From a checkpoint of a small transformer trained on Wikipedia: MLP 1024 GELU, 14.1M parameters.
MLP neurons of a small language model. Each row is named by its layer, matrix (down: output weights) and neuron, and shows model dimensions 0-127. Each number is 500 + 50 x the weight over its row's rms, rounded and kept within 0 to 999. Numbers have three digits each.
A block is one neuron, or neurons of one layer that tend to fire together. Before each block is what it responds to, as a language model described it from the Wikipedia text at the highest values.

Word-completing final fragments
L4.down117:530532503475453467518471417554499518531576495507487496468532519508497602464582470488378525487534436589510476523492566530385457542371465513441499515454461461567581516561460439497568542539368580521431629483534523499430489573435525542475576553532460484490475475500439529456490584517419521584615413571452479451545568575510438560459586496455472495480519492579470470455565507526515520517514
L4.down132:449520538497494473513476528508394541530477505484490480543542465550494336536440519478511482539460429429467537459560556555540534411425445504497486535448504562463596494538545552457489501569558530503493519511425541451585481611545482441530454500521550467464520547476502431514486505456452554523460376475498513416546559490416526470517564521487613563591569526454520539533539625476502609432509
L4.down231:421482412458478521504387518476511547493485561488411496530482477468574463443551571538434418523525515598550525570508476473435488483468540539484492415484532513533499554517498511544513514497534529599496594555505481434563515417480490484468460470501453449515541533525503406547383509451473415507520513453493481455396493495560560485519480445536465635579422535471497562450509457538481476544499
L4.down269:504438467460523500556535482479467476433528565477551508558557471531469485511494454541568390435539469400463417491534550540546543499484519499475523346474574479492416530468429518526502378526537406534547453492536465571438383459493436425507466523492529579441501515517523478481515446576450521397551502484501525512413535544466608446546558542475458474564526559485484565528497494497542528478488
L4.down565:433465537452551499541570518419592539544529517527534433523406457507502528481416583443546526474474506480499454459594496481505456497540531502455522345491511454527526534563547520503495500564580494464522449474513516458613489465470520562547559439509431384521517481539444480523577522518452547412545592497423482503509389469579477522510521560414416473479574537492589563517487498468566493516497
L4.down678:473532496496446545549471575457470484466566508520425523474427571418582514442512523503434484418478479501575473482465450399528512487456506650472432381454506468533447521532463454505587469504510498471492585428512474438473559474459470547527464489506600494527535445450539480418544520470454535479501461544508595445539482443496439541524516571512526535574506527464508334495487417481523460447627
L4.down690:369497512502563581513499492443455465479604498490537514519504500433504522472544514520556440491578486411448461591479491570373514548494469498493529474446515489482389528498390498449460579573541588480551608592476530481533502466569441430398478493450538472486452584548425482541564490530448588482555388438533631372554532540550459517529538480504462535537448511435537553488566473479466550433494
L4.down975:575446456454573494440486476592449426489574498545463437532438425607468465433462564488451374500479429540454493552592517480524526533414537492557474530532554624448572460467445598466486534594465572573535501513435530518497511543499538441564374510471456512481490493561432474504603516547482482492411515509543585496483489512423481526588479448500497501503438548489521492546473544476453460551492

Word-final suffix pieces
L5.down25:499541534502556461576482458545497505478433412455461471455426554491453585447469502442427498466491376552610547543407572526529449611556509520525525446480503515464477518561423458481445461500531433511448427548462520451544538555507565573489462506542453428547470518533592532508457534521446495440552539537474564441593486528475563571523490527451569529574479484379447439507485576423465474559539
L5.down28:530500499503420435563470569487489479500482506585508461400433477463555494451537503491491544494432444512520513547531489538550497510461454483496469475489400470468582503507447498490509435472476435465604540431500565517585399499472485505614540437500419501481531480387438482498465455505434567500454559598448504517464527484437441552419546483577392496558507464522537501552475432521432571576472
L5.down104:514521486475546418538508441510523554508557469591439444427471467493448519392466470536434563470402460485520450524479516538546493465482473479501522488438481581580486531471565413537514621514513523476556483499510552458496554488572503574560483531525428596549617519521615465521518461532517448481534605455527533457498484595404570546463575516418505465486525578434461458502552459508517588502489
L5.down133:464485495432481561445529518578484512556476424482534584481448572497488466471398491483515475366477486493454436562502515395562522522474610469518520541475539499511557587503447572535408498532482551438479511568530440550565542505429502574575527500510470489504546531545521489533578494538442513473527505437545491483440505571539534622562487497447586479502480529520570487514658442433492517508516
L5.down561:411510528536477498481487529533461531488479528437517431522433557416482464566419497421417513471585509585428552447603516486522501509544605504455505506513537490392579520489484481524443457445490475440553529500510515484529541475388549530486498602528471518477431455507554480534486538504455434488496456583479501530507454517479516486544396599465507460469519547492471467520581422483533479488480
L5.down734:509620544480426458487496523400480489465451593524427492472575559524488508524421508570493500458498506593508513449436482470537487545436559494504421463467557558413542550532553460477596431531526579484496530489474453372558513559459541522459553423461481545530495462553454457529524433502533470461583542508520445472479569475461474518488539554515508449447442576472553521428467483403534472484575
L5.down774:509566478556461459430459436524457506576426351572477595479445507437484489507433548482422483500482486580579575517459505406566460499507478537565511449525493472494490475506454534503538505550470498470449504469439512377456439490505537502451459500551562549457538502546568500542448527480435440491561505657533499471520582432447459479522480510594541473534550515484449395521453504454512500528556
L5.down970:471511568566412464540484370540528511596407481497545608499450574497446476492468512515448478508535481487527552541395497594513512417412540420449533486442476538472477568569433614505519523474482449430633547462379511497468502513452494479538466428512585542458539530536418433508420495533564505540569597517535533452564438468515425466581423547449467542543460492465516519510450431550521435488506

Infobox line ends; word-initial d
L4.down161:436507476539492456468506457520508526458554522553490490463418493527493541465528403516462457432514524629484444517556506474577640465552437458462434414529443500456426472476459466485606578597458493494493525504505514508524503438441522515544493442505491476457568509558490439542642413512574465472531506483526537489532530467509490517494542446536480547441491485460483497532458445455483505430473
L4.down259:434547547426426508512513449503451511497556480522477472476578554607536483512521445471516453528497552481544550500503548563485507479486395460500513476523438559521558588496480524477461557538417559410461515555416512511494477589415537416480549414493530486410469528490525429452386452500547388503469489511515541448566581500550471469447563441467424616563508496467453471543557499461527494486504
L4.down335:496611580572535533504480439554537417548435515558569500548461514428471500490544480497500537368442461557487609458544455511447541448454493462498486444547400506470533499552489494501584457517548510403558536463440510457554560452527527413473479499499436491415424506482496539487439495532502468505443484501551506491591510525533423472524475458465522581529517501454511506454615496506497512445479
L4.down356:449449529464530492479502491537437476448510507532534446525470524468542506435562483463526396500417480464584481539491421473548490444438597480470457502441584503444410503501458451573591508529445419506491535433489441489449519547561453535491471487510467482550522553544495524501531475432447485524424419461499495454432545493533536496481440492494471497508522607439503542385503483535526461544478
L4.down494:527584622523552514489521509417548415485524423484499536508511548600571413477501459527471440503503491496631451517529509528454523483502465568538498535447569427444598472458507425535438490502499550487446515501481426498495452404451518465457446468556558476554472458547447478486508563500499462501499501587586584538407513469454467561474419440496407494532451527517519460406547482550387600540500
L4.down684:570481461464360539469482428504540545429499489428545475493541458425599601507624501503516585561488490529467509466421486541504589474516482543451511385495541588520500445485537447365441574497443573480475488568540411483511488483474533507446502548500506524529485445437444475464557540504650525517507514447484520507469510455521521524481520415447503478499479484485476459567508461447483485463552
L4.down855:506451527484535447481521481410384571516465533444500484552474508452597563445546516517568514490521571442532396477484418463530584544437453544461597401554472475497476598500558513520607489592496475479555491515506498564465477422533497510512544523523480390493482468422519512512465500564471488477463422586536470430462466539571579449570533524623494525498494513483477489531549447524513491523482
L4.down987:446503527426531419429510524543496436486473520600457500400548603500443510428559485421512505503411453532506562455555526437536467510448570470511556512548523594481481568494606467440545619474388501468488555454564448523526481512455465526540546470622600519492471521551554556448517559510468461521480504476488500505538434483489551551522490474421551489502503457558595454493505426551508528526441

Word-final suffix pieces
L11.down444:472563526579563422483489492525529426487520448548546492519433473489462386515437424515468503564513492438514534449491483449521624583514441516515450527534473429496448419527496423494426482515491444555580554488497465531513448532562496609464457464513489471452519505436458543457493484495536532422475532497516499566466478573512543484480443479482447515520558376466505479483502574566513584432383

Mid-word fragments, often "at"/"d"
L11.down773:437435465457443434484512365455574524475443474495409529515556459558443498381528500488431470517493548451489509504530558555464442398474372444504538546495413527551530462533536404424540482405469523474482560548517583572585536520459654586533459521490590444452423547517520574445590443504526447448491521480554529561479552411499458529448482546535537482550556496500473484533537500492444575425559

Line-ending heading markup
L5.down67:510493484617576466454478530456529531547551395407503462497521498518475486518514523558475510439423495507510533506566586483425498527492494529406549474527474470477431521464460373532522503498553491506412553502558437557574472427500492516490451523479547388524494501470619527570541482562430444520455492509583533456543527516422552552465564514505549477510464516443551478482532485422494495455475
L5.down86:534418395422529457454524458542536478520560453499582468432428562418587510492548516514410471528480547493464477421596524420470426452483468484465456509470505485491462431484455556616548550503508525593461435450503430498587383457490513576503388527485487495451487501481506512470487521478421561528480512485547500478542531467501458447540511437483558589454573521476555556489528429434589439545421
L5.down167:476512521498340522532529472478508463494467428496467423515472533509532590534444568481463526600528506525502466457467512520501431514478535418499459546438489488584489516417509442490452454537512626492533510536534504392538466450483559565548407546483439460536549573513521434458446454623458469540506500594587455470507430471551553432562483520570508490498477453464507444520442407480463574490521
L5.down376:481482607498498535483529545486494518452447568535508503504412512436476358532482422522458513512520563588435512529504488498423519457443484534487584381504528604478488549455548434535540548523516408465537475500525448490459557569438459563571486479461445430497454505591550455578542483525497405435485515508528525476567482492492466548541551517492531521429515537403421374486514501449482469461569
L5.down536:496455451503514486551545509572418466391593448478513409429521529433543589458492478531501415479612540508622449495479537502473368443562507519475466450497553448429463634502464393463531488528535523613520513416461489534520431502494520473507483523419545486496484494503497572517528517566422542510468505468563489478431532429528528409556495522521538534467535485504527541454537466444405481484544
L5.down707:487499500454439506506502476452477533472408590449432499508495412504539609531484469477516486512473514470531471528429518550518542445479498507562423423483529535477537529484493480412509520497513432584477465508526505492508447483566537509459504485515533570532443506525489473482523545528484568484557523495554534571540448487482529464479547558504451503539472470463571491497497505391512517500480
L5.down826:506554435515532567495551544558538476514507531450553485524467538468522504443532509481428539446470503497531435527573494487467581405496428499481426492509451466546539487485384452529550497529536409555453561491574478479507524555477501428446512525486539506489428495509499453542551519580509486466444556523601441420572481456472484426482513567527451528541574470413495478541563581499496590528533
L5.down859:506550528479498570458388443510566571532516464605506421553495460507522444449464548504447527501512507418583485532517508552468512567503467536538614516631572500456468449540493487460511402482593493509461589442430530488466511469427503513465502577544472520443492534479556483528555504499402486481456588457559575446476509464455466417590501444608497470484585531499507530458472573393503396482526